From a checkpoint of a small transformer trained on Wikipedia.
Architecture: RMSNorm before each block, no biases in attention or MLP, untied embeddings.
Training: a variant of Muon for these matrices, 241M tokens, 7364 steps.
MLP neurons of a small language model. Each row is named by its layer, matrix (gate and up: input weights) and neuron, and shows model dimensions 96-191. Each number is 128 + 32 x the weight over its row's rms, rounded and kept within 0 to 255. Numbers have three digits each. A neuron's up and down rows have the sign that makes its largest values positive.
Before each neuron's rows, "fires in" lists the words (lower case) most often at its 100 highest values on Wikipedia text that the model never trained on. A number after a token or word is its count.

fires in: "a" 58, "two" 11, "five" 5, "three" 4
L8.gate361:096192121100185153153181140197133117175122144125142101145087168133142104173151154130084142155144125145146103170156123154149166107190150159167169121145171164094140141102186138074203118144120104100157111126150105136060154101160146117116162136133159213148170120149140119133128106124125147111
L8.up361:140131128086117137144126158122118127077121130104172111136091102114146139084126106090175148144097144108106170145148160148148176160178103159164138102067140145087069133192156100127075128090118100071175165154123040163145172144080186097184143128140113128179172104109125137073085105149102159157

fires in: "to" 41, "not" 10
L4.gate274:113099128149069190088128117146112125134129136135125156128115163118107102117142152081128109106118135141144116175110112076128137137139198158091161197102060111075125124138127117135011167101145064086143096164119056125189128112144142177157113135089137119071166154161136143125149078120165147139
L4.up274:154112179146146185124171128095127180088160143157069130114155166114120128091156136145096114127157171112089114155151165113136109131090137127115150151110093125126150134135127073109139181098155076130143147118118103128207209138137073138100103160094141108153131152191158107122126121102157130152

fires in: "the" 18, "of" 16, "a" 15, "rocky" 6
L4.gate194:124124130111094178095109024154144105139110107111144099097133120110121094153076158131112130173084159070152156133138131095124156075194180103138129133109155147173051164152239156084109111067122119075136155098146107089159057119144092108099120149122112096134121112149175091165121137140184121091
L4.up194:149172117093090110108104065162154137123105150118178107134155140164097150148138172170177124082153135134157162078167132090157165100081155145136181128132115108092130141146144165104134139069130126096060119121128073114163079132149128156115144120138146121081127111145183179115157106106119132147

fires in: "of" 35, "in" 13, "to" 8, "for" 5, "the" 4
L7.gate275:160094095120118106088119116139081107099130129097183138131143110147169118170142090154106102100158181135136168121049126073115132113164125117122127140183154181086065148178184077093081108114156090088103151137153081132164051098177092153083108167148133084120174138163115175138142125161156141225
L7.up275:125136141117092129081125083130134118112161098099140078180100148131119071081135122171138091162128165144120150100130159180177115096131102143206147074163182133147097120185083112151112174099120083136104111124159118162115128144096140118134130118176137072144159154171101148133187169094166099181

fires in: "this" 44, "also" 12, "that" 5, "which" 4, "what" 4
L2.gate286:104156144103066165134172144100117152103100086153133137131110176179135134074171115255096144139124186146077147070140109127125125064074136162106114136155147143127130131107139124162120123124206130091122137184105136176101115194170097144122115170104181076100130085137139100143130146131052127119
L2.up286:105125085066125137156149113127157155100170063089096136166111158114103059088145096163151182099149122115144065178110180127119135083134103160133120112188142118127089153107159104197101111109158148119077149112122090091141136105170106160097154120177101091130150125091080117173160128087129097099

fires in: "as" 47, "bachelor" 4, "annual" 4
L3.gate152:174124162139134134137144145109108100128073143110143149115168110130166141103118137123062172071170150047121120198124109180156085171109068121145096221087100092124115062138084150083146079130068101159156115084092098145027167145120075063108176119159122142092125147136128156116170066083128132113
L3.up152:115166111115151083116158137115090163152080103148134114183145112104162116152170158148105171134131130105100113189130131144175088132152128071115115129094173135144126198171181125074111100181121115143211133088109103147119134126133072116073105094180149097129136143100113076143082071154107106099

fires in: "the" 81, "late" 6, "world" 5
L9.gate273:164107124140068149148098094126175109064170111074119125117121153079141130161071108176175111126143119108080140136159110086165129075056126106124163114134126176139111106172117110170127108180170143166126151092157106073101072116098073146145145085165152154165124097141137131088137143114158177136
L9.up273:178143199144177194090148073150177137129112124094118072133154147121143136114123120166178107123096137103078088148137079133103155120115147079093104142107110193133108094096118119176127139089145142086065157153131164146116114076103102128109152091072085101132130133112201160096165130132136159084

fires in: "to" 32, "well" 23, "and" 16, "of" 8, "they" 7
L4.gate22:115147156145175218113117112131173187140132150160110169149133149128167088146141148164144181124107147074107164154106131132111206152169154117112119138100097122145139090095102094160138150120140138149142136092184089133178092129081202134151097141140131096108150135210141100159122104098101106171
L4.up22:112121112089168112164129090161135113131158087074097107083150102176140143126165130096077135148154103102151143042066111146133113111148127143110099127196108122098141178062092086155106157112077152159119149184134160152109164126063119061143179119193173159148071105124183113129131101164127123103

fires in: "which" 25, "he" 19, "they" 13, "as" 4
L9.gate201:100131079123152135123128172152101167158099129145096136176131111117132108122110164134188074114158170101128068178100131120131100097186178135115152120141125090135123192144155144125120126134176094182139131103213127124113123120135184085126101209129158099092132131170169117162209123088093129152
L9.up201:147083139121119150176140144129153130110092141124155094105134128084180098133071163142153173110055119137165152135144107109109137165111144124114112157165128121222150158130120157125060089104167143109186147176125145151165098174175164121093170155133100096105143158148121163124127087182088113183

fires in: "that" 43, "by" 11, "neo" 4, "to" 4
L4.gate258:136124196170135109151151127140105108175113134110167128152166153101081166145132189145132124073156078145112105133053074144143129065151130103152094191123150128182113101180125167065126116076117147124125155155153132183126090137176126099165039161148102076060124064140118103087123152140162109121
L4.up258:136114146105162116160170111109132082166160129149152147160139172106106134197068144117181086084137078171102167116110103154116120112135124075177093203144176134102144102196108191101169172095161127141081149165141152150167088156130167107124074104119106079070153107171125166125099127131113082100

fires in: "one" 15, "2" 15, "3" 12, "1" 11, "4" 4
L9.gate184:173068120095136084132160130176128084152131140142113129133125090117129136165114122118073125151178132117155100119175152095182146082179138093123140130099130107146160142109104132070168088121189119109164200102057134194154111110147172122113160165129091152129123120168118103151152140149130140135
L9.up184:187109153104084113114153104183096196187090140074112095124180168167182164154168128091122171131130104141119135127108151155131093051120118187177117117146114059145035127106166122141158116102186146111153188132112127082093206071092114100121125174140172154174123086105154205108123124132200165165

fires in: "that" 57, "the" 27, "of" 7
L4.gate85:140110151103111128131126148153168087085110173184127099151141175064136125177109088138151143189123098083138116138159148114067128110107143057087108101205203115148081095116168199101155060145140151135062131206124176179079096110145146193091200130150091134107114138149164110162182099144103100143
L4.up85:126063163155152229139138084144128103142117168150155165158140173165140154119111116182184158110127099118125087149125135160142142162130140105169124093113109063088145152187103127165071111110111089157071159127180128106044057118106059136101166129081145136149198166108135196155157097101109132173

fires in: "they" 19, "i" 18, "we" 17, "he" 13
L4.gate275:064049094103156090138163155180096073118095032163107179158134140124046170161153126067110130067114189149130095144137166079104133111069133112122101154152156142139142162133138139170174123087185099174124124157163141144142125148181146089094118216112107083150156095116147118135118170111170132091
L4.up275:129113118110201142142143083157059112097124103116117131159159171139162140105111128085122154149088139086212097122066150094109191126071124159178125098104123121121141071183071175192122122111127110144117182140112120141122100096107110110153137164164169145111074090095148186127111091096178117109

fires in: "and" 98
L8.gate375:111097101134108127070165201142188076090164121139135166152118116071127171170092137084175132123147098067130104179093126125089132113079118089113179111097136112080095148148142071154084149095129128102107127150169096138115132125108099111126055149141118069101060098181158084052152103108102124183
L8.up375:128057127052059126117148087116158135147124097083115082159174086089060115182128148081089151106109101084068137131104140136077080173106143088088146141119154166058146105114156097103093139154085141151178129106108109106137087197044120131093057159168131142103124138141127143164155079105136066070

fires in: "in" 12, "of" 12, "to" 12, "is" 9, "come" 4, "you" 4
L8.gate42:074124143111104172119169153127146146115075157154109136207083119145090108128136082131105162168108133127209150165115147161151100117120151083169107114170172135125092083130199128122152113211079125155205176158153173163108103137110118111066167142154159095105182146131111100182148163146108123095
L8.up42:133121080076125152153129140087172163147131111182142136100120062171134146090128109150121122116142101071151136083083095115173095120172121109162133156115140099102068145191148135112143099104069118225121125083151148221123169140190144195103118149127055084142186117148123139145122157135120105172

fires in: "award" 27, "squadron" 21, "annual" 7, "agency" 4, "chapter" 4
L2.gate20:118183147157111133158138128101134106124162112161099157102101083192164094133150131083106117150165161154161125171215181085122141200139139129117176090084080121116064129074068094124122229158125147157117121152103090135080138100055149144197176127120142086145132143093082131119185144141121083132
L2.up20:148109157116130149135184094119139166107087115100131145092143093105142152109180140134080155160088116151108126146175133098108135161110087100169129170091113099091062127148173104120161153137107076107145163140186219118149182129131114181109108114110143133110168095123137120150133083169100072128

fires in: "the" 53, "therapy" 5, "birth" 5
L4.gate316:164154145120157111147072153128091187119154138181186158130120138160147152141083115118085144087175134106138130101135137140114106159086162149190152178137133121146129107148173129113152108134148138091148079203204080064151092123134116136185092090125110142181132084170118116127170139158111109141
L4.up316:091105116102116163138088115120127133114153135090167050093155095134086079157129121127118123142115113092104097098050124145066140106108128101114093131064158159184102100146135129142139153071206162155107159110149134094187110164169095148151056163136151125103158125158141106146137068151181118087

fires in: "of" 33, "to" 23, "from" 14, "off" 8, "and" 6
L4.gate307:110089198123115199160162081099117119150111128114145099132094151127091122120123101218173142097155117127090135134126100107124205124173188144087115193115146129102119073136107096173125126173134139188120182118139110168103131066142169115098123102132140093120127166164106157163095115193114082176
L4.up307:155139174093119139179143136113136150111136063100133118131063104149063126085132112144126126162158126087094077089141106146138170146132148106076141149141150137118098087147142096151174142174111124170143135088100067146137184091119102110113117101165189081160134190145083211156156151156120067124

fires in: "of" 92
L4.gate160:138152152119066122148136098178125096116153112090157153161135102077123112124091106156111125173109129103175113142140160106139102131120139140176091109123105127107130118129176133125138155139141169179103203132085094161125120093110136112142152083101133072154122133096162181073125085129195130162
L4.up160:121112123095109111099116118163177045166125110107145065130104097109169112111054113101195084108147159105143139126089119145142148106124134142136110049097161118087096131161068140105135126114129100157117199131148102148175095127107087115122162151129137078132183114188151166104112106102157078145

fires in: "as" 46, "of" 16, "is" 9, "was" 8, "the" 4
L4.gate206:174175117175102118130108132139154073094135091087189094129105171162127157114079141106083130136170145036097053191150125087174098130135153112121122168128147176111152130130135106168134156117143117151123112117147159169130197209117126133100118145131138097146086173133160141119126122132139165145
L4.up206:135101193063071195072156066142138095155121095134144123151142165151227174180100149169111133133158189070076119126102131158145140146170166162127162125143144114071085102098113185123122119120093090148175155115154180132095104165140130154115129109079109172079162151176133129127105098141130117142

fires in: "in" 38, "by" 14, "with" 10, "that" 8, "what" 6
L8.gate338:122139157110136142100088081132069144147158168125171135189203145122110157091190164164100160074070184095120137130124117118108098090144066137185179133156173111118161190149067202162113146127129148073116117072117147133103131190177111165116086204133117098105088082110173128106131152137142159076
L8.up338:086122122145076111147096126111131126103076119178116128059078133111133097132162073142152197144148170097105093159152140113112080110159120161126087118057143159113140156129164110151136120114170099101103097117169101081115104141124136131155111107120149143208163188117123111111194162106198094150

fires in: "two" 23, "three" 17, "four" 10, "several" 9, "seven" 6, "six" 5
L2.gate366:181154137142081102147170127078155107138141156131135129164122189149181120124165176049142132135139177069063146098138150120159152121115110119130101124148171131170100103157148131132094078181128093127115182160125108095098144153185111115066177114096151175109131104146155139152092085142138113138
L2.up366:059128141173092143115171172140093097091134094133148143128092133135164083120070140088179154146131158086073104146176207130143134103114104105155131061081195128136086113167130065116088092156173090083149144212092148153140101135114189089128173178118125107107139116082102109128077142141136126138

fires in: "football" 33, "basketball" 12, "volleyball" 8, "athletics" 7, "athletic" 6
L2.gate138:131154082093125158126170153124134101122108147079082152163101097093135109103090182143107126149098096138068135111138035137118171124132132119092121149088158152120160114114086129154154085117130203096151138147142197095106151161163125149081135098093141123124166060179056178125107107141090190060
L2.up138:151141141101084170114156175122116123131162179093065118103061108118157137109125154161128149131134126149084093143158045108086090179138126130064080181082164146161149145143083100121154136102082237090137119136094196130105155121212143188135154130134120151125110122140104139147070101133119132065

fires in: "number" 24, "top" 15, "history" 7, "opening" 5
L2.gate78:071159163066153133101105113126127171070121126169125124136131131095172129167137104180112163161196103079102178140098121166116145176110114131145133138125144168158125048142126160161146193159168130141174117143127152166118109161173100096087105107086158208160090144099163106115097101126122106136
L2.up78:073127105120090121089113127124117150123148110086159140118147177154155184107171120151142185106178135136123151132094178134135113206113127092186121131167082124141168114149173161254170175124131114123136134154147128125117129164159055130107072098112193151135119147115157181123182142110181157170

fires in: "1" 21, "2" 17, "3" 9, "tag" 5, "0" 4
L9.gate205:148132125115145068108105173177130193128088124150148117155070083137155167142161145113104112122127113110180140175132179168161052113106181074118169102134098187059103103103139126096115129103131072197122092161123186178124158136116114105100167165105138082106115085114093123100049135125120125170
L9.up205:141116116116174086053142113170141127139130109210136111178144073165136184128152133120123105142148164098173125119158084184161065098119124095112178124195132128104141154117120126134168144123170092165106090138189131165081180122130181109126102179118146087192120118122114157116100137137162112128

fires in: "also" 22, "can" 20, "would" 10, "to" 4, "not" 4
L2.gate75:136103086124094182131165074148119144103091096119174109187233176136119063136127130090151094101125130106097061189085081116178134125115089126150127143198108196075184149214151110110123138101141183124150191182088137117115098182150164163109142140080167090140087110109151081076131155137158193105
L2.up75:171175110106147158104176161100110157114133105131102163060114160111086143087098121119072110118094122119104068141122147111147099117115119159155144122154104036070185151138079151135146175121192091170135103162148128105163151113075113118136103149109144146128117143116188107146099114165057144090

fires in: "with" 43, "was" 14, "by" 13
L7.gate332:152120138155102082103083086116134086105132122050144128130098026114063123126149140112112180084208164125142039133109153136096076151138179098136111078126194185121138089096089160131102133125155156092086130120119126139128184099099132140103120109143130097108086107146172161133119152105105159144
L7.up332:082147114108159146084116157107144122128122139144169140170160095178135095155095122140136125200143077052123143122172082108132096085162111082075166167102133146133109139151133149162090091098130138128121142089137126109136130132140193154071174117187179156149102146102102152151145179125164125135